Weights of a small GPT-style language model, trained from scratch on English Wikipedia.
Architecture: LayerNorm before each block, biases, untied embeddings, attention and MLP in parallel.
MLP neurons of a small language model. Each row is named by its layer, matrix (down: output weights) and neuron, and shows model dimensions 48-239. Each number is 128 + 24 x the weight over its row's rms, rounded and kept within 0 to 255. Numbers have three digits each.
Before each neuron's rows, "raises" lists the tokens whose logits its output raises most directly, leaving later layers aside.

raises: " they", " he", " it", " she", "roc"
L5.down45:085155120123143103128124122137152127146157140123082106107126135120105113091135166126142122111084153152110082112125075097080104076098153119147163125083084120123134149157113137107123118149155037075122147137128105107137125149151149157138159122138160129129145124142156147125126160098170123152132116092160128134154129109121167136089120084152110156171138122151139108122127117135118116129065098104135177166199144128086139103129148101094116136120152148137136137082124169156108145125131145180124061093183144120114077128123134173105148114123112126141105190158133089083115117115089130104

raises: "es", "a", "e", "ta", "ter"
L7.down436:157142155117113106136122054140129141106105100117147117122138161080138153163115139106126135130122143107134118145088144151088125120096130167131124111131126171105086108152121124117092134098158121120106158143148134111109128092099127098088137175123149085115120143111126116126202113153130157121132154152178109136119139145099127130097133141121169134120147177142148128142100112154130125168151058112138129102128125131159147115112116138167122131129111103117160151112155150136086193149141135121122105138152154133163090101126119135118127107158150149113119110135170158138163129117097124102

raises: " estimated", " of", " amounts", " sum", " amount"
L7.down946:114106108139180101112087126096107131134163131161141151105140153148136162102135147129132190140161165091162110134125147148115133075068126127144123125143110101182132121138148141102121164141132137083108127117100138079141108124114171120111133131114132181096143153171110123097117109122138128121198150100135141145157099153119127113125106128140112147113078142122103129101144163128148070139125091118143107115145158118100111111110128126146168102129133100150111053089128156150141106098084091138150176159124108102109132135101161118114159117118098082143140100113168152059112136157115115103

raises: "ator", "ated", "ators", "ations", "ative"
L7.down1711:126153133130091106119159154159145104109116143179119111171105096184127147146089137131109131096189167127122125134071163092124134152139115144152114141149105106099080127135120152125127165115122084120136167186148110124094168165115115093148168154162145121118153147163142151133086135151166130136120134147100168110150154124136118100129114087083167143122110148110136096152121123117141106141123131142136141130117144143122145170155150167133118092163134161128134159117163117137144105164128099110138129121110148169095097099142088138134117132146111063120112113134112129148136165109155193140

raises: " December", " on", " March", " July", " June"
L7.down542:099123124106128119159139109125143157111121150089141137125128167121180111121107085149101169124139141074133087158143155116168128144134140145189103129129121131133172149143170168124108138120121142119102162106130118124097137138156116124158118129127134124173126137155097168155103182104112096128100110110131162140162148133141137138111164189074124168160099148092088091119105132086139154087089098113137104123167142130131142103162114102112128114116128141151128152141131136121113127158103140103158098134098152118156153120116135131094130102174123119132158127121143142094132134151104124112

raises: "ect", "ight", "ent", "ections", "ides"
L7.down1967:120130066121094141148147089160145117137135098113178089099115125146126108130110109127155165102141128108089146117123166137126142129171093163176136135106129112143109113141124141092169153071164147143144135168112115118163143142168097108155156121132128124148130166160129116134096169112135094107095105098127134127181088136111142095079157130138130138133110096119075124093152153152141086157134146153160147094095098152095105131120145120189152099128090175146149103164128127088103151101156140192098104130129127143155123129075130136115114116142197131132152160128145125096137154115138149134

raises: "entially", "ify", " its", "elled", "oted"
L7.down105:095142074138162106088094125129148144135131149118109126123156102145126103135105138151129112100101095119120125120162133106149162114111173121112142117122131086128139163142130147180106142134150104123130141108143130092111072143113111167096106111140104154155152134097144116130115173137151136116107127127165174100144097122097090151135103155160101140082192165113172138108124126117152124128080143126115128113125107096128107142133104107137095144128120136172102116135128123127141135142106088151129137164145087104122173124089106129107134131161061137134099170175152139122115109134094113135

raises: "ire", "ires", "ill", "ult", "ude"
L5.down55:100137166108104131142120073129100151128121114101129151127108144125110117142141104112136099086135085098119091142081126153136144117128121147100130143141149129179168121120159139119156125120106113131143094130105145101124112167165086150132147093111144144108098086133101137146100148186134153137120103117114133153156120099141163127155127167109130098179100169146119134148141115099082159153104146145134088110081151100132138130111126180093142104140143118156111110125150101129143126121164102175153150106102135142126075130148143102130125123197122130128133117107094111135106109097117136133

raises: "si", "y", "iac", "enth", "ra"
L7.down173:153135115109125139111139146107101119112115105148118110137149107151096130126115141134118132187138111101134153133122123078139143140119127151150126112112085140089110143130141134146157130102149136131181155145105126122112143093118140161111115109174115111137122122070166118130111177134122169115129154098125161136109111122131133140127158130176103141145109157156099110118139141149126073117135140123126099131127119135105190136099133110160140113156130111153174098149131107111163091191106177136150124117103122126108129165162101125102104132153109147087186108091123112141153158148175135169

raises: "i", "ate", "at", "ur", "u"
L5.down1033:173080129111098114106166122156139121148124141118096161116134118173108089124151092165101134094136115150185115110161119122136118137168145123098125135107109116133154105140147114114153127148131090151120124131172108099160112095157102143185161094108122177118140100170125065145095099143164116129137132115133150120171099093100138153162091158135150147096086156109105144109123106142150154112061119087124138126111120136159091111148159137114137127136116128118089137143089191083129106141149132142141127122122148127134130113129139119096123102094130095097110132159134180116109160089135155150

raises: "mer", "re", "unk", "ree", "me"
L7.down1100:099131106111130106134170091109182153157129111159142152096122094131157093180098160157117168122131126129127137130104096143138144131128108133142090130116104132133150110090116068130120150141143123129143113078123150140102115098121123147150148137166134132116130120156088131155139133163128166102126113163142122171152107147116133129146151116101103129139145150126085163137150085104170180179090168145128116122133131128078117168142101162113137153098096144121135103130138111137117118114127106081118088148139143072145138131165140121121154100134150159124133131101157158172127126101077123108

raises: "u", "un", "una", "in's", "ral"
L5.down945:136094127101143147139131091176118146130117136104100128161133115149136099111123151092157115107100093149131167110143118086123139163180150098084102139123160097100120101171119141110139115121135118135146133123087146121106130108113123147131169089104182148118117145155106143112109111173130118086130167125140135103170099083170160095173137113102149118175111137129067122142122126126133128140131128107131106149164080138155158128106111156103177102159149115160109104123118137090121150099120146135158138156134126135150116121140084107093086137139129087104111099177107121113088151125146127112

raises: "ating", "ate", "ary", "ys", "icated"
L7.down1708:091062181139184116105112138166096159128135099145120124152130112182120133135157131121133118124116136122147126133157169112105143166112118109136106133144129158151150170111128117110158129115131111190111156113145126107138133187132114158152193121108101153139148163134140081143121114107124132123148176119124156139090110118124121146124098112143124151128083114170157110130152136163115118129124104110114141143136119156122112140168123097102158101148126149137164090109110089155136119159108120147124114118113171111149116147124093132127118118136129119112153104142136141120159086109138098136

raises: "ires", "ir", "ire", "ie", "e"
L7.down897:167157124116121163157159084156133097133113136142128138112144114144124133145159139161143136094146093159117091136129138115107110127138131122145119122121131139146132145117156114111147128089132119103124114114138139118101123161145145136146125075137171150158136143134137147128095120184129099092114116060099139115131100096162083097131132127101142156138148119116133128167099096137139080175136135126124142092138085115120150161106176111137169113179135093159134117107112139115139121107112108146125115159100109150135072138096082124128126168138075113127090105121130124091090118087093150184

raises: "ify", "ribute", " operate", "ieve", "ulate"
L7.down1374:118108117174120098119123128130087113120147163110147151133145136103094110100135099147163169122102141135136132128138135105130146156089149158107158126123158113119145178133117121137088109109149155105128105090118085091195147157147118141110078107136128137128147100158128117142102129115176156154147132090123118114106123111139106140136142136153151165097148129149173137099163116107081144137123100083123129124126090134105101125096125123132116173120128122115107070159159118123132095111162092151148134153142067109147134102147119083167139151131122139098124152138128129185144105148097101111

raises: "ribute", "ify", "oun", "hib", "mit"
L7.down1894:112151127153153144097078130106132106119147189080122172083133111090161127106145149174135141107098110139160147127126153114145155143151185150113106121135097114120178135152112113146078100137143110079132161068130098092163091138121128176107122106169149118132131143137139074135094119157132145134178108104178138101117130137148120160151168121126129140090158141135171160129154155100133137115089090133156139148147091100134153119112155120137137143106111119150136094132102107140128119129122102144124120177134086127138130111110152114132116120121118151102105145161141149155132123155101102133

raises: ".”", ".;", "'.", ";\n", ")."
L7.down223:126128151136157137119125127121127133060128133136107077131138140143157167154114126135086145108148134103139096132122110122099116121160090142129146137142131139126153098126112164112174100087113120126137149163152147134111134106166128155120104123165142103136138129135103138118139129073135115162100123106131136172094135128116150146115138089115139169127142171096111060113122203143156149098090130162117101159079111093110190109134134127097089103145153161137100160096119159120083124163103166087123134133166152169116149164121113126170125134097191156140150045126138139156110115110145145111

raises: "uous", "u", "an", "ering", "uc"
L7.down1826:167132136164147130120151182166121129120131129125105123143114087151163102134140138087152158122104113117103133088156128124081124148191123163126119178161154100108134131128098164130144149125137111105126152153130164141088124109103141126096163115084109130113143098146123131117152159094139136127145134123093177164124086176116136137148128111132150087129109112161149122139108136149154129136174108122133142090141140136108135128106155132112109123146122149129127129101123167119108097125144129126111126076145137115126111133110159119121122133094130123115164105136120106159140120109195112125